{"hidden_size": 320, "num_attention_heads": 5, "norm": "layernorm", "norm_place": "pre", "positions": "rope", "rope_fraction": 0.5, "qk_norm": false, "bias": "qkv", "tie_word_embeddings": false, "init_std_o": 0.0238, "optimizer": "muon_variant", "beta1": 0.95, "max_grad_norm": 0.5, "doc_mask": false}
MLP neurons of a small language model. Each row is named by its layer, matrix (down: output weights) and neuron, and shows model dimensions 160-255. Each number is 500 + 40 x the weight over its row's rms, rounded and kept within 0 to 999. Numbers have three digits each.
A block is one neuron, or neurons of one layer that tend to fire together. After each block is what it responds to, as a language model described it from the Wikipedia text at the highest values.

L3.down121:523487513500476482447462488521543487518504498439499502411597464435503461474502598508524462517510474498507463587461522571512506445553565469462538516491509449464529430500462530504522535484453552480498494539510487493436536490480492441434537572486444534530527516505517482462465466442448493508
L3.down123:421486455510570448496509551533544475478541525544494518457469469457531478565513519507468507431484500480455427585503472440497495442476468548537529548535536439473565458498505507479508508540526552549536492474545473541561467418457542515513553506521529555491571518453438567492533530591475581503
L3.down223:481446525459459550496509456472518514467520487486541484495500499574587534470411576533495444497485506524533544485511491501462464480431555486502534447417537470547514529483599453487477512507554527467463480577511545456455525524525510479451567488484391472508515488539506517511499535482509499512
L3.down1075:497499464475475444520582618546509483510477527506449483543546467590505447497500516487468481479450540527513487479520589522499462515527541474439520504457494427434483513523552507528562449485450615585510512536497458479453447491531516438502408443492527437560511525569473514451522471487491527546
Description: Mid-word consonant fragments

L13.down599:469476471456473512477509469583485442551506488486551507477526541545537543508519529494468509526518489516559545550512539526555559543518510492462566511553406492599525430459527527520426499435505628480564496501532458456472517501506473527497470440496492519475505543505524498519522446479504475493
Description: Proper-name final pieces

L5.down117:496519513491521463474505542476482484498499500461427570554577480601395528465463462517563492518504459494491507472515554504507493460497499488516512541528463424574544509543479534529503524464549533479470548485477473473509515431556437523566526511490496444467503496457480440463493472507483515489
L5.down127:547561487528473504509529510437466492467524570475566500528488529435493486513511458454521461479511528529495531562504487487506479546528499453579446496566512522698578452486520499496465498468493499518455521500497431553456479493500419521512450425577474487588508476543503471461487456456527460460
L5.down178:459453486573471536480561474578481468463516434518429481494466502451487418494488533504491481511453512456530527521497569524553465508437488531508600597540458529424442484518572452521461508480486555519486590442490504502533475525527515537463534518480546508508421522506479505483473565488452541564
L5.down180:528476496527505511603527518423537459402444541537538468506531496540466547484492461461483461496439598495539525509508474482445492504520539462494475502464525482546476485572503458480458546449538419501579499573449507460485544528522459510436456479496514490486539520563559499488476550489500462484
L5.down349:475522503424452447466575530628511472436512471527505487516508548496455518464543465532570434546480593502511493528493503477577441493409524494532527498489455535515555524526485510495526462477518524484466442442526511500521561572578448539563495479577445482497501569542399511484527492478559506503
L5.down394:482520483523458523538459456479438534539483508465505467457427544407521550544551514473608545549484494530517520538554384528434541539522462522537522519555493464628533526411428522456500474532458512508515507515525456419580539489488513540440535582522466424527483406517523435497555525490419515474
L5.down484:494470532491493536491484541466513442485455474509497509489536519496581388514516451459457465512503460527477503554462508475413431505551487515506554426465500486439468495483494477546437447413486487542533551530480492536559478459430476515553485448513504542510452432483538503547482453514512507508
L5.down497:488513583500536437487529493495615504525471528509499500486432462501515479486456534446481432452556520517481517489520540499524492461484539509506512495580497547471504527483480419511439543553492544565566442463522568507481490449510550519508492467474527524472455504529497509579538524502473445525
L5.down520:517486450486535483515521551536504514499526503524549451520491518443470517448464548528450516483507490445546498559524476460482501488450505536532528487547467531700519584440538476516553523418555520455490460559447560412518519509438480597509436552483531452559461466597466434478453577465489584501
L5.down532:511466471523458504474380556447458463491458562527402530561515529488516541455463531592483470575524477495568537510502580484490504509489476555522490488518443536536528512515462456542513506451448458474534459498606489454450509499454442494466477452529468461559500525554527545450476574469487495458
L5.down726:497497503513542462475568424533437542505515531537520436503578526491526516457476525476553452523494603492428448515530501494584486533480493465511561471557508495609423474448440576519563517547431478456476523536504523478505547509526477485491479535367476539437494493551495534468440490511463515499
L5.down776:544560429525502427438490464595489474463569591505502461496411570494439490551477493568406440512493538415538563505485544557502484480475437429517508462577525555561492513495527547524489514511536558518538522467506570514451470466537441508479557506473513570511495546495506481488497525560528497521
L5.down897:560536495464489469529461431543494476477479409488483528578549450557579501504541470510486464451557502465522531594472478500498515472460456518438527512491413486378524493478459535486491521511493494530535466508542491406518521534471530473500378496439574441560562556452498490580451515511470565550
L5.down1094:505485547524542590531496537551538534445504439485502478546452528499486521537504586487470544526488490530541466569506510475484500511479420505602463505457477518595475491543486540492433520448506436498449454458446510458493498621456451497489510501542531523496573453441515529476529472491500484443
L5.down1178:579530567460501521494479469414455453517512494491561537543521531538488500547508474514515487472482533514494542545510474560498490469422518445591477534521554488611512529501566538520531527582522559567519509512525502521483525470462496535479524492500493458476599481459511507556531510460448435491
L5.down1241:588452467440500486489530501500587482478509492536462512511503546512494479422520530488454477485542517498536515455517507462502446522412546509545521530558436448704455470420517476493485501479530534463440539559477420563490454517569469499557463503470481522508481503490532499538453492441504564540
Description: Date commas, word-completing suffixes

L3.down192:543561445509471492514474503550490465487500449520500486449492494500513547510515522470539442539419407476493489484531529518546516502501511520536505471578537487557509493507474439474454488523551467406548514438459481489462438550552509489529486501448501486477563502547490512416558452487529472488
L3.down350:424481537512526473533544505463491521514476491504518548419473530499500482475413518533518511482458542465533468453507541492530533515461491452484435491565479475468428490501541525509491598552453531487528455590490496439507458496499476487465476535435442486483449490456452483575520492531524493507
L3.down550:453480444465529481482530484506492478412532467463539512531466430508439472520468505553483542516540526421567511491520479529451480482444530421446496545582490462499493488501515379499514513435518525551481486465522526509493570488481530457477503471504505567495519492493529466507451492509459467506
L3.down996:496550489563481517473519490547547554523496497524515503472457477457533498546440529515454490552462537532483474533533588527511480572542558552498442414494504550461538511483401442525570463543411539467569447491457525494528477539532503433521485542589513496476453570608581515410492489490427498414
Description: Word-completing fragment after "li/ri/i"

L13.down703:459454471496419530540473514470514496481548392491519485496502511508554478474482561463456445495448568530488490499477545521395561525469531512443516459472526518503487507489489514561527518479437519500512570463521436551502467464480439506507487493555451510457437538490497509517575558488455509572
Description: Date parts and word-middles

L5.down55:402506551481575566512553498509508579476502515538481526412542532514433495522522450527472462445519534479497501516481494480576492530511481485481519494474505440493509493460487462440455471486522534498471426518617465545512506439530502441498488561441522447487506508494542442487479450489558535502
L5.down104:568455454429520519508543456537518497445442538497506545413445452507457508506527540449435436534551480522474502452585557468509615514553465491490473543479442504561601501461528486429493506508491541511460481567506489468517564469515550478478565477507471505477430462496478463425468584486538573432
L5.down492:583531448476480485437452536523479516539557482580502473435480563528430493528564553523451403500590501526484540553491471465520484529511458493459505502422504553523428432527524477503525471517515501492573519541486492448459459489481487528496495513456503496444516538459551521487509492440528481493
L5.down505:493469469527522541499496533531447585514533439528481393443397488504499530496557500509552465444516512500456453487462493477509502488448518437488493493511398536448528504454474518498526530518526503572512473518584539493511531557539538506526469502497460534471514537538441524544484506496436475491
L5.down545:481477499503480514483460496540443465467489478472549559472428485454578490553522512480512482499452530515420552480488504428499413596472534550473530496509502533504506555501520549445457416491519564503436471463525358510512501459504486510427501484496466463506462570503532512480525487532477527532
L5.down716:479482507476496521468515494526487528511511493605518583536505505494528570505498495492496580556437451487536506570457446410490497505562566473525475516491628549536531518535532555438525432454511563462549434433549429501527469491540569465536493495541496470530516463421478454403426489488529455535
L5.down772:484442543521550511468493572474405534480536534550511499485506465495470474472417578495566479466453497530490513479564503502437426517551508553468511579487458443405557481484508553466516503438501494508483455475498569563516503471519536435449531536498521469501487505510559505523507552526518464511
L5.down802:531478438510476526513467549498543442547508492576487572508479520556528493529522479515487568534454500549486519468497597503519485535456485495533530496539474499496473432475465500436471441483479569521531495521532577484396501498547439486344465482523431423524474469489463510477508487429568473474
L5.down821:456527500539491526498548512505460469516533566512454561493585498464511474472592451533529466508461441552453531432514611508468544521506496571495536514477538429505519468525531570449513472432507530513498460482509488482541477529586439443522466482515479509499498586532539475510481549561479510461
L5.down907:476502510490478466508459444548478482523509482562603573540537445506551478444414511545544493472537482547471462639526460531512483486493535568404468494501538503467505431517538468520541490486494574506497429564490487500576451459553524429433483560558492435473509519534554529517562563448552453408
L5.down951:457489490471500556545535533509526438510507470595486532571455412482521474562504519533565472516462553549549523429508553481570569527510490513572432513526490461442490503490436510485534478583420508511523504565541408520458476508433497506580551477533430467517537489515497461479490588419470448474
L5.down982:489545521466525501463517562531465506490526504418442463550494448376431490471456482514480470503529550434482552545511511491512540514499498509542448554419479507569487567469514521464484500497468466496436575530507461413470581524465539503473494490465489503571482471464571564492477485490488589475
L5.down1047:548543520475453467514459452511505459432506487525490497473562525489496479502501542519528535488459514490509468489409483466528439542532483468478520526487604476602504492462474497404543531525539533531501477514526530549482471488531508469518460545510505454414476484508518503478524476444443471502
L5.down1163:529492559537418464468532506497525481462515499521540506510489469509485523519428490469518518493523558492481517422495493543488508498473465513496468537542513473640458534476458439438475417486484503611461426497540461528575549609509502479474450467474444490485482495546541504496522440476483492480
L5.down1201:458496547458509494462492480528459504519521465486520450490482502481579533484489489606551460584596480502505513571462514554499494452436544509537456511533468583504526486519497533450509432565519562551457478504476484535550490445472595526503525442578475519535487524477462520430510530498549546500
L5.down1232:443494442539477550473445543500472456470487498469453597514563520546513460449479534475537428519558514543506450510522527458464511533504487510524497543457522481536451454553431531512446424505480492488461513531444445482480462488495435469438498425495478434503468520508479539499509499483550504478
Description: Word-completing suffix pieces